{"num_attention_heads": 4, "intermediate_size": 320, "hidden_act": "swiglu", "rope_theta": 10000.0, "rope_fraction": 1.0, "tie_word_embeddings": false, "init": "uniform", "init_std_qkv": 0.0455, "init_std_o": 0.0, "init_std_up": 0.0455, "optimizer": "muon_variant", "decay_fraction": 0.859, "max_steps": 7532}
MLP neurons of a small language model. Each row is named by its layer, matrix (gate and up: input weights) and neuron, and shows model dimensions 0-159. Each number is 128 + 24 x the weight over its row's rms, rounded and kept within 0 to 255. Numbers have three digits each. A neuron's up and down rows have the sign that makes its largest values positive.
Before each neuron's rows, "fires on" lists the tokens most often at its 100 highest values on Wikipedia text that the model never trained on. A number after a token or word is its count.

fires on: "ed" 14, "ing" 11, "ow" 10, "ave" 8, "ive" 8, " with" 8
L7.gate23:104167200117148138143167079104110123140081095108150121155129130151131126144154115121151113162150155077141131111110135113147133145124130164127141137153124113156107122158094137173126109184104074157128113167131164105111164114134140116115122125152097139133138108134115126182117083140109127105160093131117134159092121111103113129113125111131131131111120124102084141088104109116153114117101124094127129112151120147163083166150056129145141130132095122147137143115133126066104131117117098
L7.up23:162139097120134123126100101081107082114151117165112121151117082117153142177154132117139156136109115132151094135127134171131106153095131106117172108121115114100126161181148166124139148143160106094145134099082150146136118139140072150132106136150103126116098132138168136136112121168102131111119119126109135115080172107123117130108058107124150081137097133094137126108165137097122152112152057099126098113140141101126119115145156177124112136113103125134128162146130133125130104135149167

fires on: " and" 58, ":" 15, " of" 9, "," 6
L9.gate48:139169123135130150128105097109142115134114131165102112076136096114102166115131122139097096166108127114088141151143115142099122149124170143129178152140115113129111066159144124114082145098083147141108177128101148117112166151156125110142138105147108098125156133106154146092104143140126127109107159131144138124140154166084091122129132131130146089110128126177131139162126152134088134121129141167115155150145054188150136141133149109126101111105116119128067143144114138151161145134154136
L9.up48:085145109135189111137189127102106097124078136119108122114120141112159143089105105143118166110131112145116103132099106123111114163113146162104138104130076117123154132077147121094081136118165133154123135143092195098123159099090143128122102137131173126127153122125116141122165150114119112132148114115110133107147129131151108149136108089138127141098166104148089092118121147101121143122129121091171146116082123168104137161108160114122073161133167141119144126118120141117165104109158138

fires on: " re" 20, " bro" 17, "qu" 15, "et" 9, "un" 6
L8.gate13:109123124088122116086089124156128129110151178127119137116094110168143126124146108131156138085104100181073144132103150115079121146143149115161150136116095059126097126129128155138134110110113118134123097141112132114133165111137095121117134166169143063132112117112155088162111130103130128133120095102119107071154163140093159119137139121087120132120105142151133138114132133083133135100135148164118094162100104148148123149135089120109104120131133128173129141091111105136119101116088081
L8.up13:124137135167132077134121135128145195112151110122078137143138106102138106081124129090155106160091133136128111145111098162123108122142100123134128144111052119112115125133104152151148139153137147099128116152115118140145132106161152143158151165129150114133141141108106154160119164090144103113089112135113129115113107171099136145160120119090113124135103109174129126123144155125111139162105067155158115174106146169132132131085149153118127115129165123165095140073136139152135108148132185

fires on: "m" 13, "ab" 12, "h" 11, "t" 10, "p" 10
L8.gate266:093104083084130155146131110143098135119149114128196092118143115129158180182146151100125150097116121168139110080148109129131149141106137113140130135145142111147114104108134152129124100106106103097152119152124117163130122119142140137129139137148111092157143186127133166086120104105098105159100148127191162116163111131102135124111117172140124139136125122134113123120142134150129096128130103132158121115184110199171175119113117111115108177161095136112104136095096120136112141131115124
L8.up266:144128060141114112124150064117125100129159127165140131120110160101165126093139128127118148148111164113105097110174122126112123186127104111123140128146158143160164130124123099128116155127144138144155147143081112093137181104116120077138124150130099150143137075129102118143110118105159126117160116141124114116130126147113124134179146091100108146143163150120128177122071128149129118138154120127135117123193136130115123153157085175137154084169163127150105091099141148127124130140136117

fires on: "th" 27, "a" 11, "est" 11, "ast" 10, "E" 4, "ol" 4
L7.gate254:106164133139151148132119174131111156148155107109108087128104118158136123126100189108117149136133127152130128126110154130113124124124139119122130115130148121106107145124115148143149113186162103154133159156135118132123138111097135139142115143082112136154111103158093126135095162170117108081130122166172133104117153168133157111127134091151129182101100122144165138129115119138139131143142078109086114147057108140099125141149163126124102167116107119150147141143171155083160163193153099
L7.up254:107143098102075137150128137076141122140142186154109154127117108131114148135162122104158114104102149130124137127097150092134103090129116078120111138103110129149120131117105134122109127137127136106134105179113135132146150114134107152124120104120118146122084136160147084144115147136106126115139199164136111125126165145148065117122116106158130136056134123198144091116128154125151111099109106105144114151175134107145129102115142089121149104142123133172102084169149138144088154121125120

fires on: " as" 35, "ac" 10, " the" 8, "os" 6, "le" 6
L8.gate284:093146129135132152126141157118149123166122109096135189154153143166120154130201161162110122148136115087153105108141124119124161130094167154113120101146150127140140123148109161137168088136140122175105122124132109118142125147122146133103120142163167110125136137187150129107128094117129139146110153082117143111113100116121180113124142131083092077113136103124147115127107147123118146110100131161138103125095134128183134134199105145115138082132144145157115130076146139090145124150102134
L8.up284:164115120150133185129164124154145095147151103133107081126132158151145102111153127141070096117119162150137144167107093169117124133122138157144154109085161128152137118135130109156113131148153140102151094118134112134104113125114098071146138127129132093173125172169141122137145147085109170140115145142152146131145137111111177100122121148201143091105151131149157149101110106113074135112168151119144111099107123113145101141100102124132143097109140141088098161098126143118137111132140127

fires on: "ing" 20, "is" 16, "ed" 13, "um" 7, "ic" 7
L6.gate148:118126108121160126145119115082143143110110075137130089099089142152095137132131132119156091094163147112123121102119087126128160122097066138121109129109105089126146125109150142129143169128122177132062127148137123136130105177107074134117150115136100161128151138151150145144146108142135133126142090125120159091134169138117112076125172131118122135074171157083126098122094118149087182178148120110129145150100114091142141121143112105117114105161124129129146135136101145124135097142144127
L6.up148:113146110143135105124175069152132132141110133151086135138103162182144114093111082114122122134140158120170113144144072156150119114088115170101121138124143134162143091146123139124151151165142099153124115170112128093161132124149117093105135094091154157135121085093100120127111106186116132161133084126175107145152146166120111085152150114140080113090130120110140137138102135108117154141122100126131125111145118134127131160100112128108149145160096123126147154101122135155120080160141098

fires on: " to" 42, " of" 32, " at" 6, ":" 5, " by" 4
L8.gate67:084144120102131140097141103110101159136120123117120117155101140178119139135123136141144143087148148160129125115082143169093111123122128136156133108165155120081119101140129074106096168095114158155130190131149159153145123129177135136124161185099093122102149099089122151131151135148114122106146093141170137145095123137131099151174131128126138120092088103144099128118125156103103096148130116160144108114106073141160101155157091122128138141132091122100126163148137131156146102155123117
L8.up67:152127129097171120160152119106113110111104101111147145106155093087106095108122128157135104092144125123109170163122146164119125146117182102155177130145102135146115119136099135118158083092137135131139161161096151148142143144103103144085112160167153087102095121099161119113149139086109116161110128106125122145137170156102113176159127142123137089158155134115130071121120137134121132069112156129105130100126106104137106171106105142127131113084142113089150158134114160128129162143122134

fires on: "ough" 12, "ile" 11, "an" 11, "hen" 10, "." 9
L5.gate179:109121160131109105123110119116167097136157093108173112163136154128138136120107170137070093152099132144093151136124156166135123093122099122134116155113101127146133174131089067147116129163137115122178134158170140154146107104159165135151128103158124149116156113145129114110161101122133138143145169157115139103100119126150141170115114118165149110137113131133176113132112125153142120115157142105178101127097111133121120111095149185114145161118113167057127137158137129114162121140147105
L5.up179:145152101121144125130116140147161153157152109154114132129123173126163111105161190107107172172136141134169126126107148103150109136133113130085129068092134108116144140107132084159149120161114137125125106103153172100078146137119127087141108127147150122102095123137174132156152153141147127125155117131159141077125183125122132110175096106108172137140091122122112076130106124105121142157124166136134119138166139113103135146135089161144168119137169116121082097122116138148129136115149109

fires on: "ir" 21, "is" 14, "et" 10, "ored" 9, "7" 7
L2.gate311:132134126148124083110118087130144126112112115125113154141092140147095130092151091144122109129099102087133104179149114161164129122168161134073116171126132100100130127131092111093169134164143111159108101137141142112113090143114127128141119145146072166116128155077166150111136114128147169161151122127133122161137138157125134119093129097135076153106125130110140143121122082139121093124148126130116183096185121140097119107120073126106138091159150138124125140152090121141095120162135111
L2.up311:153137145105152088135140146096127101122141115216138138132128166140154091136125138120098131133142123120115164113130133106147177076152133171124127145143161130138108157148114131138105182154139137144149126138120151121095090170126102114122130108138128157154154164184103143144123129142143126152174112130114160139104144138168130130151187101118131142135131128147164108109093108085120124088130150088132136166138106169174113115131126129114140098153121139100113124170150110194146147103132104

fires on: " P" 40, "et" 9, "p" 5, "t" 5, "oint" 4, " At" 4
L9.gate244:130102186131155112153113065132099116103129131157108120127135185140120116158100143147107138115092132089109122098118198107101142108113117154166125172130130117127147160146112114091112117133153121160126128123129145181125115125126146112164134112128111127157144121156106112174133125138111154072123142143139162140109148159141102131130144074135115130108122167107132137131138071152185136082162125161122151173136154162148133149155124175118123099169129148126124102117151130098130142115158134
L9.up244:118107133131107097110129107138081091149087100140108090102162142113135150157159134094110156138149101159117150122139138153120186105108147102133122169148133130122113133129114121147118170123144134180135130085139095131147135118149157172178141103153106141143173125134129077159127151114130139094151175190143178134108132140135127167121121065119117146110161149132160134163161111132131106144148170106145142129132156142167140159144095135154125092128138126107145172111127127149100137115135150

fires on: "h" 23, "c" 15, "ew" 11, "ch" 9, "st" 5, "as" 4
L8.gate217:123128167104119135096127061132128148130101121116139090102173150136126128131115192149133108109092132159141131127098094127165153146135126136105151167099153155101096137126129139121111109130109146147097100105059149147144151071118085159126121137122168115153144151123138129155134162143108157082115146146112138106073125123146124135118131093132104144143132137123166139146116154121085115148134127126106122134139119138122142090034133120103114152165120153153093116138154143104133151154131155
L8.up217:147144135096108100155146102125110128122154103112149138113124165140140148195112118104133168107149150115126110143137154138149195126144116165111067132118145095140132105137116144085095129147128113125142107118124159144113170137127105063128140171098161109138162099160120117167122130109134124091116104167172143088129129131106135083133121079158143122143115145123148139148109174163105170160147111142115137122089146071094151109123126129100126114124110143123166120101135122108136115171129146

fires on: "ject" 16, " century" 11, "°N" 10, "age" 8, " series" 8, "est" 8
L5.gate19:137114149116138106084128113127139128132072098116118059160153135151106117127133118123113140125160116113174131112127137104183093121143103125148149071099139160131159122121180141116128113135145091148103116159162170173170131158132123145148137169113119108133128146111117111149120166190129132127150158113103112165145126111101100123158147125154171105188136147096123116131107100120124119127147161127145113161112135118123075178158135153178156142098109131131142132134163149120144128149124135
L5.up19:116142128120120147134106161128096169143157103137168125104112090124152192102110104165135097106137137092155141104090069117129128130140106117131089142093143113155166114103130120099128120068129073123142133156137119127124136166135131157146140114164095133117127140132111136134145149140105130094150125127161153151127144153133118123142120141093154079144152098107157134118115123125121119137146115117080149163097115081083081124131093127135163154107137117094165179127142165128092172141144157

fires on: "p" 18, "our" 12, "att" 10, "I" 9, "ay" 5
L5.gate109:124063149141115082095145118124147142088142119086142114064158095098130140112122132144158132133134136107145151138118140161107139107104126134122100104125130117115121100134109143086090136144085129137114120133159094114084102112141125102125135142112090146087164139116109143177139151155143075108157121099151145095143113120116130103138157163148098124169123105115138137111084130144153111129120184113149122145101108189127142152082116102148116147190092112125089117117147102145112116131142109
L5.up109:137135124053139111148100120081125115093168133164098171099104130152077124112096122173131143097134130104129151129097159128143113131086164157116104148145102116130092108111105093116117153146116102121127088153128127149119128114132126120121105112124161133094149125148150140154144107126164122160140160124175083156129173157119161128077130121139119158103142112120120131121142089136112121145132164121140122164198108153142121137117162185126144094134096142093086136139133096146104123122117119

fires on: "ed" 38, "ing" 16, " to" 13, " due" 7, "aged" 4, "ated" 4
L7.gate128:125157145145133120122147107104143126106111112147128138146177115101086114126162120134104152086132119126127147124112126128149119139089100125121148145132078138153144144173132134110137060117079125112125113161130128126153139132114151161154093110137135141164126101125139140176126129145146117138164074120141157093142165091155119145129097160134143151106127127100123090089096181087161168146137126123123113162144137144126120124124084166098162094137109111127087139154193107094116172128092105
L7.up128:098151115084104073106145130133099152138103111161132142145090150093150109115108129104111157111133089132136072127137125156153083130108101138117138113133097069134153114131126134121142101120118126157141128111120183142116108134098148102127114137069184145088108122161121138139122146114130131152173107127135133115133173135134144114134092126138088174119134133114154108140150136102097110166118124141139087100119097168122152114109164130142146167129062150107124188107094156138106113108139131

fires on: " P" 52, " p" 42
L11.gate239:118079121110114151159117128185123112132135126092117111118100144147144097137102142127079100125124099138123155091128134133131155094119160135106129140143127110102085120121094166138107185133151131137124153172113127116133125091130126188132092078120127129122179121149104108168171105160138117124114121127142160138169094121116092115132158085156126111120069130141147136118167123140139127096137142156156103127072136116095133108131135142180093109114072119137152140124112126118117139133083091
L11.up239:126140141089109159150163144117145159105114126096115123126121151113086119102143097090137101112107118129127153118141136180184156119111091149141131165157100113148117136123165190135145160129119113131126117159159138137107108114114148122171122118089128153123099160130084127149176129150102091147107102132100142124152108117115145147167139113134132123145108085076139122095151135126140127114141162095102131131079113149118098094126116147118119103096066091083192153110120141139110115158120128

fires on: "ed" 33, " to" 32, " could" 8, "c" 5, " did" 5, " him" 4
L9.gate97:162154112136128149109158147122125125101101101103125146124128120116096083143119129151110097136124119082136083124114144172181137145069121152111107121114118129118152102114120100147139099131130122185136089096102129105128117132114165124140151126182158127121104107149134145152137111155137135135104085159115151169147161177182132140131105116153130148102108118152179115139121115130138144165114171129110154115145105156098138125110120154111166143115126131189199100126124123125171088129127153
L9.up97:102127131124116154090123126112167152112139085105148116131111094121152124111094124170147163115131101141131123118106115124134089117143064106124139160128124104151149143117125081125133116142132127135113124137131113132095161064126122119110158160076120108153100131091156120119154092075128147100137168102118133119140194114100158134111119119169143148109135110091142130094132127162075100132068098173163098114125146105104146113139102152136111163151126142098109176142119115105102119104127114

fires on: "ed" 14, "em" 12, "ent" 7, "end" 7, "aced" 5, "ced" 5
L11.gate32:096125152133130084147137140131114115098108147132157128153130137102109159105112155156124184129131121128105110127084090105123146120109106150121101120151126080096160127092164128099150078099107055134150098144127156148142124119144102124147110130117098146104103171152121127164111116139126167138133125109135124134109145124113144182133108138133130106150158118135112110097148134136134187103125113067102107143145152101131119132144096109197113097101144113120120100078149181145145106109156146
L11.up32:110154102167176127133117119100075118138115130096151146164158086150149137194140130094135158122083100080168098160136147116137092131119125177107115133138139169124131130181190123134110091119120136081097126159127116142175127146148095123137138141127135169144149141104122169158142124172146118127104128110119121129150120109111168128103106130160147139122114133115112167094135138156104154121108133090120140166147158143155128102101116118125122122102103135149143116139127134103093095091125091

fires on: "th" 45, "est" 12, "rd" 12, "nd" 12, "ose" 8, "st" 6
L5.gate32:143074139158154146150108141156104131125146129128165104183094117140125122131161144150127173103086116137158137119130153097115130111156133159154127050097135121121152178117133177152089078117148118123112136159117124124125196102101145135148143111116125121133107127130112130108077138124139114116089156138155149122097159122104121139122158131119151128116110146154150137115126135098135102183176141091127135110151107159144121102126146147082087148104131113136139132163165120147101159153098147
L5.up32:135133154118136127131138116162125130098122131091112139125118121153162158120149096131137150120163108136141107185112151094122163155135115126122156113118095091070138121128147129155137156133110104114127094114089112124128136154141110129110107120095120132091132154187132081148123140131165143084108143124138148189116137118167136124167155118060084128098155161176110096152133164147123110175140176120119126110098143154143119147111148122134151125105093098127094128166163161104114085129151129

fires on: " the" 13, " on" 11, " On" 8, "On" 7, "ourn" 6, "y" 6
L9.gate53:147118147151154134111126100125141078118153127133134125142112140145128130115106149124117103140113116113123148146173158158129111163126111140170119126111133104079140127114105140119125157085119155165132164128121102124125131130161123152152141138196173098165159132095115176140095163127108125157123135114122153122133127149131148079158094166142131095163111174099152072133187109141106144127139111082128158125066146130149135140076159148132125178132097146147147140144149131108160099143112129
L9.up53:157120145126175143099132095196125117123159118116132162151137113125116121140086116120121133134162109130133120146137137113108170168189129187097121144141138130100084169140117138147101118151136150155098103124121118118116134137144154122170148164133168113146125132154119145100141109130140077141101127153102137114146123125122175114184137099113109092105115079123152131123081151150156105148097178108160102155142120155134155112142110098138104140155115101167125133163143076135131082141123123

fires on: " m" 17, " J" 12, " S" 8, " P" 7, " se" 6
L13.gate236:134155160103106144148144145130137095115110087161094133118097123148084101127093138147119149150096112106093171122139092113143146097107115178148082147164107128110070134152153103117119176149144112108123138128181106113147130125124098087091104120110083107123156110139105119108133163119157162147154149155122107167124156129151155146148145109164159119130119125169111147136118143101144132103116119172122087132097147171136148124128144115127102117136072151110134176165103109107141121110149142
L13.up236:153109138102158163156074143127129119121104129110101077088125146129129122087121140129136120087106129127083151091143102131157128105105136191154091122176179106124112124128141115136087162161116150160115124127157146138124096139114144092132112091093119106115134119096106146138079105149144136093132111112103134131115118152089093095133136159132143140130145112119112122106126103116108096101063075119142108113079131137147153137135133134121168126138100092082112151104106151120107117111169118

fires on: "in" 18, "ic" 16, "i" 8, "u" 5, "al" 5
L9.gate296:132161159094125063123173133129153155177104117136118151107142114090125131118127105108102095126136134129126135141098083116082153101101136154086132159103126112110097117091117115116155142163114100124128087090158109116130163068154136100127185130090070131131109144137109160139133159116100154113151092149131104133123142119121131141129136112133133124095115071161119098108151123173154169155094107139150126093133121119139128125119108107152165126147107133135145131091167124118102110146158101
L9.up296:131126126166131114130122103073138145118108125102156121114131114134130135122187155176109120098098150134147114133121131134137136161102080151090117147077120120125121141132124104109096126079135146133154135143137096137142117109128160138116192130175155151083127138115081104142153089053137137100142121072099122116168113104141141112119119114120110109119162133107135166086106166144148103102144127130133162130098135131143083121117129113125124153095112199160155128160150118117124120148115112

fires on: "m" 19, "ed" 12, "it" 9, "at" 6, "t" 6, " as" 6
L6.gate200:108130086089118122145105148131135140066148119143138171111101126115187116150169132119108111139137129131090156125140129137129122121159133123122092107126111160160107099106133122127121114146117125118138136126126104104156129136141073122155124085082132076124142169128118085077153166096114116171133101128149157156115152125146149133126195149165081138112099130124169159081131195139118170101127120174143124124166095143131130121121142127115133130165143145145121152108138124147104141153104111
L6.up200:096137124136104096099170157144129065116138136156132154158102128103139131170117085138126119124129145129144084121153132120093173153115129166133142151136127123164103126083128137188089132126084117139140099159121077097081167092121140132109155131119114124109141144112147108150182083119148149109142152105132142111161133113123138182110153134130109121106131134094106111124090151089138134099136116142133167111139130138097146175119121158094130098139149160141152151125162126131104169171128114

fires on: "ed" 32, "." 10, "p" 8, "ul" 7, "," 6, " but" 6
L6.gate261:142125139130127116099110175086141093112137125129148107119118124113160154149144115128119105130137098184120108143123119057147130135114140111169108134086091125193153120143103131121125141071113100133134156131147094144163115084169144134166160100119072156124105104171152146109150147135139145134111118149107125138095116131095114174129151138126104123078081131080128116123131148118119147112117159105112100110151100165139111116102153127138150125122078133102136163123177151113150137139129097
L6.up261:102177116142109086100094146154147161128153141118132140099142123164142143121108101117100159131116188133136155122128159121113121105174106138104113110130101129105125144111118100101130115090164096146122151131154119124126132119148116146088108134098125199104115117161164140153137105183144121110094125201115173133089136100108118085118104135125108155101123074129121090119130159117123115097128143140114166093124106120158131145141096138144128141079120106151157134136147092128175109149138129

fires on: " to" 65, " left" 11, "ed" 6, "ered" 5, " against" 4, "ide" 4
L5.gate145:145130114128173133127115150151103109123136154098126084101140128111132114122151137118119097097139165166159098175148134159120094120103126147108127134128088146144097152136086120116172048065088119097134078115103135144139176123174144114158100179127147118092140166121134111117139104122140121115173119149107122131137126120165098109123109174147108164079153132111155137107137173142091144149160133124121135143109159134146109130100119103124147126143107118135157132096140122110108155113104117
L5.up145:103127165165103124159089118142122093131098147097143141147168146106107142123143132145112100133172110120150095164100123141157145133142102155169122186141147158155124125089086112145113119125119130130143124116101124138153082163125122114172126162122154172134126129150178156086083159135174144128120158176162134151112130107147103138110086120131130146105187144096127084107145125176128135120165095126135099122140164136163151105144111124140153123120120137132111175149090111120140137114122134

fires on: "ted" 16, " and" 14, "ough" 10, "ed" 9, " to" 9, "ile" 7
L6.gate10:137130125167115180119121139144150086144118107064117153127098163130157134150120123155097087135118125104095140149138116131158119111135110126151158142135123156123131138091108078118158110146137111096168095135124121114135166105144122110143134138139147133116156145172174174134171147114108149134101143144137100149103112139100110137071119137140139112118113096128088104056095157119158111175125117139128124137113096119127109118112138142105139133084162125146073169075147163115170138140138112
L6.up10:116101129166118118151112119151109132127154110122167170149106155118105092113154182110126130158119138083148120110154107139098104089164170145059126121159109121084161145127105144132153109134143106142139098126152134143164135124095158120145167183139110124128138128107118103165131098108108109132120113086144154130112104127140117099177111120123115088123129092132151102143155152170108139134150147160151096135122111124159106122149179136144187097126112121132144138083133142177162118154148146

fires on: " this" 45, " This" 17, " same" 6, " following" 6, " there" 4, " that" 4
L8.gate309:125125139167106115093139113102097150102103105109145138108122156099135120109140180158123133134112125126132141159144163117133128115150133104109149131144132173122139171116162133117121040147160135129173145156127142129143173137141131103113129140148141120156127144126124167156141124124095125179141121160155120132089151104129158107129109136124110085123153100099175076147176152070144123086116136142121167146101120104115094113149158129146096154103115129135098070167138154138124111107145162
L8.up309:122179137157142153127137143120130119155096144153135153158114091110152091156122135133105097141175096153119124131101128116119175134103151125139121114105124136078140138125142154144155145145147072169104209090112085133144125127134155132176165120105112124124123121151148128123114112134136123126117086180127097163147134093096105150116100122154151144168142141121144135140142136118161177137131086134114158100136139122143123113148168158120125132141168142134129119164154091122095119126165064

fires on: " con" 20, "per" 19, "on" 9, "or" 8, "h" 6
L10.gate56:157081161113123112126096147172121148106132122164124153133138100076088142112116134105157118176120121134105157098136141166135112098135147116113119090140130123121156107129126091135115114143114103154087144122136097112120153094107175185134196135130129131114139122102146147131123109138128138112167092108145153140142118152123134094182150143147111090100155126159103146127174130124165109120099123132173139139067138183144134122165156111133127148141186128142125086118119151146136121135099152
L10.up56:123100168115123129151164164160105162131138153173114115127134146132106100092164176110118184109149155144123135115135115135147115093108120083141103110107106119107113145131130092158118119125111082100085157166113106113095142085100105139083160112100118135161119145109124141126125125097146114154151112131111116133111099134116129066122182130151152102171146117137164151097086142120124098141111171127145138155103128148106116121167126116093105179149143119127144112133133180111160132159118106

fires on: " L" 54, " Gre" 13, " T" 13
L11.gate41:141123140112140103178112145077134139125086131125161118188154160137140128135113144147133164116112114170096131154114159119105129140125106103110119143136117160160121167116129155138115118132128189123110113175109106136120154108128100102127106129125151121138150127135129157111077082110105184144181139133112147128095140133146114158100110117181098145122144107105131147126151172127098120134118171112133171100074120090149138098084172097158140129128085100137118118129130098161101138150131107
L11.up41:126127128112128110134116114148088143147151138155128135114135112155101127144124144157132143157124140130133144106138151121151164106121132110135116135139090122109149166104096151125159134098118138141132114092163069094133120128157140141104095211075122159150122144107161141140131081184187133124134121098122147132121144127145092137129129180140164147096116142104091126079130133132103095164132154087160176152111149092147133114127141141096117145112116150107081111134101114095113150147105181

fires on: "is" 20, "d" 8, "ig" 8, "row" 5, "r" 5, "ain" 5
L2.gate157:158099148135096126100114147123155121135085119156142120096119126140159165072119146121133152118116107143129136132126108103167151170137117138119115121147131110101180138092154127122123101128116143131128099132148143097117152160088142099138140132062146141129090119155077098109133141111098121078106100114110124196107111121135157116079162145149117127134142156152128183151146136105091141128121146096122154162116110141081116108091120140135127088095126066116125138122094161118142120100131091
L2.up157:103098128101104114143172137144136121125157079160135140150091159188184140081134146143115130128140173121128116138134139120130123148125097160110155087161144114144108109117146096117140175134121128146089143144090155087115179106108149106131152115113117134120136124129150076068115161147095140121151131144119127155142140181122149139122163109118158165121145158117117147125107138138117103112099151138156133127194124117161129116097103156142133158091161105120097125112179121125100159111141137

fires on: " that" 45, " this" 31, " each" 7
L11.gate119:140109116123147185137117106095137104103088117104121121120113162104136159143159164162114151132111110157181157189114135096165124079116110133099148146109124157132148128097141143128131156145148117133165141133126094139073159108149104119132083127164154159144096100121139160104126131149146130148143131138123111136082130144108147156159135098102157147125192132143102112169155104162150135137141127132112165138140169087112162126115195147142128164136136158115148141131134134121157110105134157
L11.up119:133130191131115106155128180114131072126108088117085126172126123176148085150128115127117078130123106118076089133137105142076158133155103172122101132136104157115159163145133139149126108155090121155129151133088098105112134140176162098125134124131121121105126126126119155153119139114117109102132112120131119136110099130141116149137140149138170137188099094133174152142112141056115148165126089124122115164121091130100133152112129134128111147127131134131120102103130128177154135124159122

fires on: " con" 19, "-" 12, " met" 7, " Med" 5, " gen" 4, "or" 4
L9.gate49:139123127080142170158099111196115145114126145172122105123147154118115100116160121166101132126123144137102120159165136162144149105148143150073110124129107100099146126086156084117147107093178097137120108135131146120115141116085115181097107147131102095120126143179141125141137081147110098128147117125099123105100095122125126152118137099124168128101119115107118132136160129136137179121136118083173120138141135108115144101148103120115176126130168117137083091087147132138107130092098120
L9.up49:094132200110174108141126101166109114106137119147112097094124120108075098141114141164135137119137154132095136179085149127131132127147137109144137113147130123116166143156135147126138109118134100089076137171143126127110144101100112168118141133093121113133114137113141122168172143126076107082115117143083142144110085133140130158125122133153093137137126108157108121132148144121162095168154145157157112177077118114077114102148103115163136124177108120124134147129109146136139119142166159

fires on: " As" 21, "ile" 9, "s" 7, "ough" 7, "ause" 7, " to" 7
L9.gate10:142138148093143130157139150088135146114119092101127147163098187103142112130137139128116111126123080120097073101117157162131151115109121141111104102156113106135115162140078095079152091197127111132130140160146137157111128120127134123121106151152135096129148120132109162120143148139142142081141113140148116070110152124141160121140099151115152094109121155114105117148121132088164086113138108133189149138124096185133087134132102137121143130081149163105163120118128119173143113122138122
L9.up10:123099105129116118160134123151140116094135103102149151166104121098125114087161137158150121135152110121133126158132131115118167134160096182120111077120107107125100157157095162122146102137114098145100128111125116117096155086108157109127123188158169170117119126126136134111127121126155161134140115162147118165115130166168111110164090138137120101147116114145107137148127219084175140151116084112128089136129098137131115134101127108096108126155146155143099122154138106154108143119142089

fires on: "st" 29, " w" 17, " wh" 16, "h" 7, "em" 4
L10.gate125:117111132098122140156125130164125115099123145137158136101155106110182140177142154182144104111092108152135132175133111114099125109144146159124106141124169161112094126157138087113103077091148122131118123063107101176147121099152097108163174145163120131120171136111118113144143119142132137096099152130143144124099111151162129104140120107112115146139121099130136116100141128154134176180152164110109167101137125153153125085088142122109119136132178107125171107121134110107132138110157150
L10.up125:093117100111138123140142130165125133161130106106109126159104129104145193125073113162154126138127111134154125115115172133072078127150128144097119122111149130128115144103142123095115130108154067159123112129107144172113115116154131085090150105135102127142123133169123131117145098126108146094132116100130131129089141168154118121172136124134132155125144099120137121112128152150112181106116141149129129143154186119128172129102167126128126185131119129160170123058133095116135098131137183

fires on: "P" 63, "p" 29, " P" 5
L5.gate36:142107105171168148089120089139106131094139132123087133099110097092140126115121146100147176123127097123111154141126115134164107069102099082146113129144130119071156144143101154069155186129114131132085124150136128163115100110145102119121110129091113113142149157139108146149152121113128160093152116145132102103138132137093134158176176130146105085119096147153113173155132113111106123141137137139150149142129161151113133105156124139124098090168097157114113154120125122132121109089129094
L5.up36:156147133124079074131147088110118113100161128134086117105134122139126128137141119111142107130166123141147148137134128197147146118092145134121073082145133104123166070130132118115146175146140111166173154128119132148136142118134158129170140134112115133146109140131145150120179131117114127086119114102143132149121117120114127093129135088111138115156151110123128077148143125093138105166114131158077133114125099124128154154134136135082077108177147151125142118108075078147114178110144112

fires on: " Gre" 23, "re" 16, " def" 11
L13.gate61:143132147139125090122126108121143145144157100125122145124136150104150110139112159121126109105106122134107139130126126191102138142134134126101157107139119100117093161133079127149171118158079127133143121136127140125167105145161084106161177165152162155140128160143164122165131064158129111180141124121147134134104144118109140164139124116140141127162166137096119123106127148129121125106140117117124108164119125126133117039100106097154177151160091129142143106173130117157100109149089178
L13.up61:122105150105125105139129134080107154123132113148125096169150139100133121119109148141125191145126133138165132114137158156142134136116124138117107127140117128139153123114115135153151102100153133135178149115130138083169111137126090150126102163092162120115134140142108106078144150166154116124136138118101194145155092128164116072110070150132140139111077124144136131052098144114126057124112117122133134063130115108165111103159109145129140154127128121119144134141114127112084128150132097

fires on: "ed" 16, "ation" 11, "ing" 10, "ial" 8, "ated" 5
L8.gate16:152188153072113105093129116116138091089041123128107121125158090105145138156119172140163156116115153111106150145125088135118113162108119098167132169133140149111147129144128114119172081132111112131104137142135136116175116123083104131195148123149120174133129121149095125139141134087111108103163088128131165112109134139107140129092133155135126105114093149138127164109114127130113153131087128119115144110139106138154099152097143155095103097165111130144107153141105123148125142129107135
L8.up16:094117125095144088121153146100093171113092089152153097152102086091140147104161113159092132128156098115124122142145136137154130156105078129120121116120076137165114124183148133154100154095122126128110150151153105158147163116168125151155112138075093105167115134112132099106105155079147109117136106096106126102129114167106113093138142136102118175133139135108148121159167138149086121105170101110158124090133162118127137117121156123125142136122095093144124117149151151120129096128118110

fires on: "t" 63, "ed" 14, "ten" 10, "m" 7
L5.gate165:103097127132157141119129113142087116164133083091143083117103139110134137089109120122100141143118111109109101148129131126117095147134120147156190156124146096136148164106124150128144120147185132108104145091145112192090139128093119135113134121174140114105122157155145164117161120138119161129108117136151176100098138171121111141127150134096106138102150077137101092180123164093135137162146124171088091171141117139115105157146131136149157147116136135125142111108159158116150142114158097
L5.up165:120124149146098116098068134148110136099097132140138102115125077149180147094144108165128121150147098126113137056102129157108142125089098152190099135124124119155089097169109171092128135124138146133137091126109136152133108105092121141120141106130152142102120171095098062121108127097147086102124122173129122122125138130144122143143153150111112146154145170120150127100091156123138138141150155139141132126176151141125104138144104133142154137129128078124121129090161134138087125128123090